{"d_model": 192, "n_kv_head": 12, "activation": "swiglu", "qk_norm": false, "bias": "qkv", "init_std_down": 0.0141, "optimizer": "muon_variant", "lr": 0.00265, "final_lr_fraction": 0.05, "doc_mask": false}
MLP neurons of a small language model. Each row is named by its layer, matrix (gate and up: input weights) and neuron, and shows model dimensions 64-127. Each number is 50 + 10 x the weight over its row's rms, rounded and kept within 0 to 99. A neuron's up and down rows have the sign that makes its largest values positive.
Before each neuron's rows, "fires after" lists the tokens most often just before its 100 highest values on Wikipedia text that the model never trained on.

fires after: " 19", " (19", " 18", "s"
L2.gate855:51 62 55 59 40 57 64 40 65 71 33 49 46 51 75 47 54 33 52 41 65 56 42 32 53 49 44 56 50 53 48 62 58 54 49 55 50 61 43 44 55 57 38 49 64 54 58 70 55 56 33 47 37 67 46 55 55 77 35 79 67 56 48 50
L2.up855:45 44 45 53 42 33 59 56 35 62 63 48 66 47 52 41 62 43 41 58 78 54 43 47 50 59 75 26 51 32 43 68 48 55 64 60 50 44 55 64 45 68 42 54 62 41 49 53 47 56 50 51 58 52 39 85 42 51 60 56 53 50 57 51

fires after: "\n", ".", "i", "ur", "-", " "
L7.gate247:33 55 39 47 52 48 31 72 43 64 64 41 41 47 49 55 82 57 40 60 55 42 50 37 52 59 61 60 61 56 23 72 65 50 54 23 23 46 51 56 50 47 49 51 65 46 50 41 55 40 55 50 58 50 49 48 37 39 37 46 63 51 47 54
L7.up247:57 59 42 65 55 46 49 46 47 44 46 49 66 52 39 51 38 68 36 39 47 35 66 48 52 47 42 37 48 44 55 54 34 61 55 72 75 41 56 55 55 52 53 51 53 43 58 74 68 52 54 51 43 63 49 41 56 43 61 21 56 39 52 54

fires after: "mi", " Vi", "ar", "b", "'", "mo"
L2.gate624:49 43 39 41 61 72 68 46 59 37 28 50 41 48 81 59 66 35 41 47 51 38 36 42 46 42 49 40 50 46 54 28 44 43 41 60 42 57 39 38 44 51 47 50 55 20 44 41 51 54 45 53 37 38 55 48 53 42 49 49 59 50 43 39
L2.up624:40 61 43 61 64 41 57 44 44 38 33 50 43 73 66 56 57 32 44 61 48 36 48 51 51 48 48 39 58 59 39 44 41 50 44 60 42 58 68 46 38 52 46 45 46 53 51 44 56 63 45 47 51 44 54 57 34 49 55 54 65 49 49 58

fires after: "re", " C", "c", " c", "f", " re"
L5.gate640:34 52 52 49 59 42 37 57 35 56 50 51 51 65 61 29 62 43 32 39 53 66 54 41 61 29 33 46 58 68 67 50 27 50 58 43 38 46 53 43 48 57 28 58 59 49 43 59 57 43 49 42 58 56 53 45 40 48 59 48 62 50 39 57
L5.up640:60 50 65 41 38 43 47 30 41 65 53 46 60 39 52 66 50 48 56 58 46 62 65 61 66 54 40 49 27 41 43 28 49 43 55 43 65 43 57 72 59 42 45 43 52 64 63 50 51 44 54 33 35 63 36 46 55 62 47 59 35 28 47 63

fires after: ".", " Gra"
L10.gate135:68 47 35 39 45 35 54 42 38 41 37 51 55 50 41 58 54 39 38 48 39 48 39 56 49 40 53 35 62 56 48 63 60 79 62 42 41 49 37 64 55 64 45 44 54 59 40 55 54 46 62 72 49 68 51 38 57 43 43 52 49 61 40 41
L10.up135:67 45 54 44 43 28 67 69 38 50 41 50 59 30 50 42 48 66 56 53 47 38 48 55 57 42 54 32 38 31 61 61 47 57 61 60 64 51 59 33 53 59 43 49 54 49 47 52 43 44 52 42 48 61 43 50 43 37 53 42 44 40 52 67

fires after: " C", " G", " E", " I", " ex", " sp"
L3.gate312:44 39 32 50 40 31 68 41 42 58 37 66 56 40 60 43 59 36 47 48 58 47 56 46 56 37 54 36 33 66 49 54 60 48 43 38 65 60 52 57 42 44 36 46 45 50 46 53 31 52 38 46 49 44 55 53 44 50 42 56 44 56 44 64
L3.up312:37 45 58 60 40 49 63 65 49 50 51 29 57 53 50 41 75 49 42 45 56 47 58 75 50 39 69 60 56 50 56 38 45 53 48 50 64 48 52 48 51 43 26 53 54 72 45 51 29 56 43 50 59 48 57 41 59 47 49 44 50 48 64 49

fires after: "ra", "la", "o", "a", " Ma", "ca"
L7.gate179:48 42 52 56 51 40 41 72 49 42 41 49 51 49 28 49 39 51 37 38 52 57 33 45 54 67 44 41 58 27 36 57 52 53 34 66 49 44 44 49 61 53 57 52 42 50 50 32 52 34 47 38 62 57 40 48 44 53 44 53 51 56 63 63
L7.up179:56 50 47 56 51 60 49 43 52 60 57 31 48 64 55 56 53 68 60 67 44 50 51 59 60 51 70 51 64 66 38 50 42 54 54 38 49 65 72 49 53 45 32 51 41 54 47 60 54 57 46 49 50 75 52 45 50 48 45 50 41 51 44 50

fires after: " 19", " 18", " month", "th"
L10.gate78:66 49 40 65 49 27 48 49 64 55 54 60 55 58 47 50 38 38 65 47 54 44 40 58 30 43 37 33 51 58 51 43 53 57 58 49 49 54 56 58 58 50 54 55 69 52 50 45 48 52 49 61 56 49 44 45 58 37 43 53 65 53 40 37
L10.up78:49 51 28 49 36 39 51 67 52 58 53 38 61 29 50 32 47 59 59 49 55 53 75 45 45 47 35 60 55 38 34 61 45 62 43 69 37 47 36 56 57 51 64 57 53 37 47 54 42 44 47 59 74 60 40 68 29 47 62 45 44 44 57 56

fires after: ".", "b", "vi", "\n", "W", "u"
L4.gate439:56 56 55 36 52 60 41 59 61 52 58 50 67 51 57 69 34 54 40 51 58 36 55 62 42 49 42 53 54 58 47 47 41 49 47 46 52 41 52 58 47 67 64 69 63 44 65 52 57 66 44 31 68 71 62 53 46 61 52 43 63 53 49 57
L4.up439:42 52 53 58 49 37 60 69 41 35 49 45 66 62 53 51 63 48 42 52 60 47 31 58 44 48 39 37 66 52 59 55 36 47 65 62 66 32 50 55 40 68 35 49 53 49 65 58 53 51 51 53 61 54 38 40 50 55 54 40 71 36 40 44

fires after: "re", " La", "N", " re", "mo"
L3.gate636:71 53 42 47 61 38 57 63 49 49 35 65 44 51 51 30 42 43 67 59 42 54 51 41 62 37 36 63 54 59 62 54 27 63 53 69 40 33 54 51 63 48 30 45 50 74 50 56 50 66 45 47 46 57 47 44 52 47 47 61 53 59 65 50
L3.up636:52 61 44 44 48 67 47 40 57 38 69 63 29 61 39 56 54 41 37 51 63 57 56 60 53 59 53 54 47 54 51 45 54 40 54 24 41 46 51 49 62 56 54 52 42 63 56 45 56 51 47 53 36 55 46 55 68 31 36 75 63 37 38 56

fires after: " =", " Ch", "er", "'", ")"
L3.gate602:51 47 52 43 43 64 63 43 53 49 64 51 56 39 55 41 54 52 55 45 42 53 58 37 51 38 50 30 26 44 52 64 46 46 49 46 47 42 61 42 53 58 52 63 60 41 47 50 36 63 60 63 46 51 80 57 52 45 46 57 56 47 52 41
L3.up602:44 55 60 42 58 59 47 66 48 33 55 49 60 53 56 36 57 58 48 41 47 42 54 54 49 35 53 37 40 41 56 39 53 30 39 58 49 54 56 50 63 46 27 26 56 54 48 45 57 67 57 63 63 50 64 54 46 52 42 55 59 57 62 25

fires after: " Go", " G", " g", " Ch", " K"
L3.gate109:30 68 37 59 56 42 48 35 53 53 56 51 58 62 55 40 57 36 54 56 42 62 57 46 60 51 52 39 42 63 62 37 64 45 43 46 50 32 31 35 62 74 49 53 41 70 52 36 45 42 56 63 60 56 64 47 47 48 40 40 46 41 53 61
L3.up109:39 44 44 51 51 43 54 43 25 62 51 54 56 39 42 47 61 43 68 51 51 51 56 52 42 44 56 52 42 54 52 50 33 37 66 51 57 35 38 55 54 58 48 47 54 59 61 48 39 59 41 49 47 45 47 46 42 44 57 44 42 59 58 48

fires after: ".", " ", " sp", ").", "ا"
L4.gate733:42 61 60 59 52 53 41 42 49 47 68 61 50 39 52 47 54 71 55 45 60 48 57 33 44 42 49 41 59 52 56 46 50 53 33 60 75 50 53 56 61 32 50 72 48 19 42 44 40 60 50 46 61 47 55 50 52 51 30 40 39 26 43 52
L4.up733:48 35 50 61 49 46 58 42 65 51 68 40 58 42 51 33 63 72 59 39 45 62 66 45 65 59 57 59 58 49 70 40 55 44 51 61 37 54 46 48 60 45 45 63 36 50 65 55 32 53 51 59 73 42 53 60 46 45 42 49 34 38 56 33

fires after: "\n", "x", " I", " d", " La", " Vi"
L4.gate526:40 51 41 30 42 31 44 47 41 32 52 55 43 51 55 33 56 52 51 38 57 50 56 45 47 55 39 47 56 38 40 46 51 49 53 74 54 66 45 44 38 45 49 42 45 58 46 54 45 62 50 45 51 53 39 60 61 45 42 40 35 46 45 47
L4.up526:52 53 68 32 51 47 45 66 64 38 33 66 31 55 62 25 49 65 56 53 40 55 65 42 67 59 69 56 73 50 36 49 56 58 54 69 56 71 49 59 52 42 52 69 39 43 41 58 51 50 55 42 57 47 56 48 55 42 48 53 43 65 50 30

fires after: "un", " can", " F", "ju", " ex", " comp"
L5.gate155:45 36 48 51 47 56 45 47 37 54 60 36 58 66 53 57 39 59 39 60 46 55 65 54 28 46 46 48 45 39 56 52 49 38 59 59 45 60 37 61 47 44 62 68 44 69 78 47 55 51 52 53 46 44 48 70 54 27 57 32 53 45 71 52
L5.up155:58 37 61 45 56 51 62 47 47 69 45 49 53 38 61 48 29 64 48 55 49 29 49 22 52 51 53 56 52 38 49 54 48 68 53 50 37 64 22 44 57 53 52 39 46 62 61 46 46 56 37 59 51 49 45 39 46 48 40 50 45 45 60 43

fires after: "s", "ec", "st", "act", "mark"
L7.gate156:31 48 41 46 57 55 50 51 46 41 47 46 53 34 41 49 49 55 43 51 45 48 66 29 47 21 53 35 55 43 60 61 60 56 40 51 45 55 43 58 58 46 54 49 57 49 57 39 62 33 65 58 56 51 56 53 57 43 47 63 40 53 42 73
L7.up156:56 48 44 57 32 38 49 59 44 55 39 48 46 46 33 48 58 49 71 35 42 44 49 47 56 47 43 44 38 48 61 48 80 57 54 54 43 72 46 52 64 69 40 65 52 50 48 57 37 53 52 44 54 63 46 60 46 39 48 56 44 41 31 43

fires after: ",", " F", " do", "G", " g"
L4.gate159:52 56 54 56 52 39 54 48 52 36 45 55 37 40 55 53 56 59 40 58 60 55 60 48 52 56 54 45 47 45 42 49 74 57 56 46 41 58 29 50 71 41 47 46 52 37 59 54 45 24 41 43 66 53 37 56 43 43 35 58 47 67 59 68
L4.up159:64 72 53 49 44 30 59 61 53 43 49 51 41 42 52 46 47 75 38 41 48 60 44 53 58 75 60 50 60 45 40 54 66 45 52 34 47 60 46 53 65 42 50 46 37 46 55 57 40 50 54 43 51 50 45 39 55 54 41 30 66 53 63 65

fires after: " ", " C", " G", " g", " Ro", "G"
L3.gate665:40 67 44 42 36 31 45 53 48 34 45 46 53 46 45 42 54 63 48 55 49 51 68 52 51 50 68 39 42 74 41 39 61 48 47 48 55 46 58 22 77 47 49 50 50 46 55 54 68 55 54 49 53 72 70 46 48 49 44 41 45 47 52 42
L3.up665:46 60 66 51 50 34 65 45 48 50 57 37 58 47 27 54 58 67 48 66 60 48 58 59 55 45 53 49 39 45 37 48 63 71 31 43 58 40 48 36 67 51 37 41 52 51 40 60 49 51 50 57 54 59 47 45 53 26 52 32 50 61 62 52

fires after: "B", " K", " Ke", "k", " do", "c"
L4.gate714:43 54 58 57 47 52 54 51 44 48 43 55 44 52 50 44 37 56 49 50 45 66 44 54 48 53 41 40 36 47 44 55 52 48 40 57 37 52 46 68 64 40 62 49 47 47 67 45 09 42 66 42 48 40 48 50 52 60 55 42 25 61 50 45
L4.up714:58 49 75 65 40 64 52 44 39 44 61 60 54 59 42 49 46 42 58 44 56 41 42 63 62 56 65 64 59 36 69 49 51 54 55 58 41 59 59 55 50 52 37 46 67 34 56 38 47 51 44 39 43 49 43 61 44 48 49 36 62 49 56 34

fires after: " 19", " 18", "th", " 17", "e", " (18"
L3.gate832:42 43 44 42 64 60 55 47 63 55 56 36 63 65 54 33 50 43 43 39 58 49 48 43 31 57 44 47 41 52 37 62 36 52 60 39 42 54 35 41 48 61 49 45 41 63 48 56 74 61 56 66 59 33 34 55 45 45 45 70 53 40 35 67
L3.up832:57 39 59 67 63 48 52 63 50 57 57 52 56 47 39 47 52 50 47 33 57 53 27 42 31 61 63 37 59 43 61 68 78 66 56 45 54 32 48 56 57 42 35 37 59 44 49 71 45 57 68 52 47 47 54 69 53 48 50 42 50 48 41 58

fires after: "f", "s", "c", "st", "p"
L7.gate221:52 32 46 64 50 46 43 43 32 53 47 58 73 49 61 63 54 53 41 43 45 61 41 42 54 45 44 45 35 57 60 46 46 46 53 38 56 62 55 44 48 46 41 53 54 54 64 49 49 46 39 49 56 62 53 40 45 29 26 78 47 38 20 65
L7.up221:48 66 50 56 50 57 64 42 55 61 52 56 61 46 50 44 61 56 59 48 60 71 55 41 62 40 35 43 40 37 38 43 50 69 61 50 53 72 34 56 70 63 46 54 51 43 47 33 41 48 39 47 57 59 38 52 41 52 51 51 48 34 30 70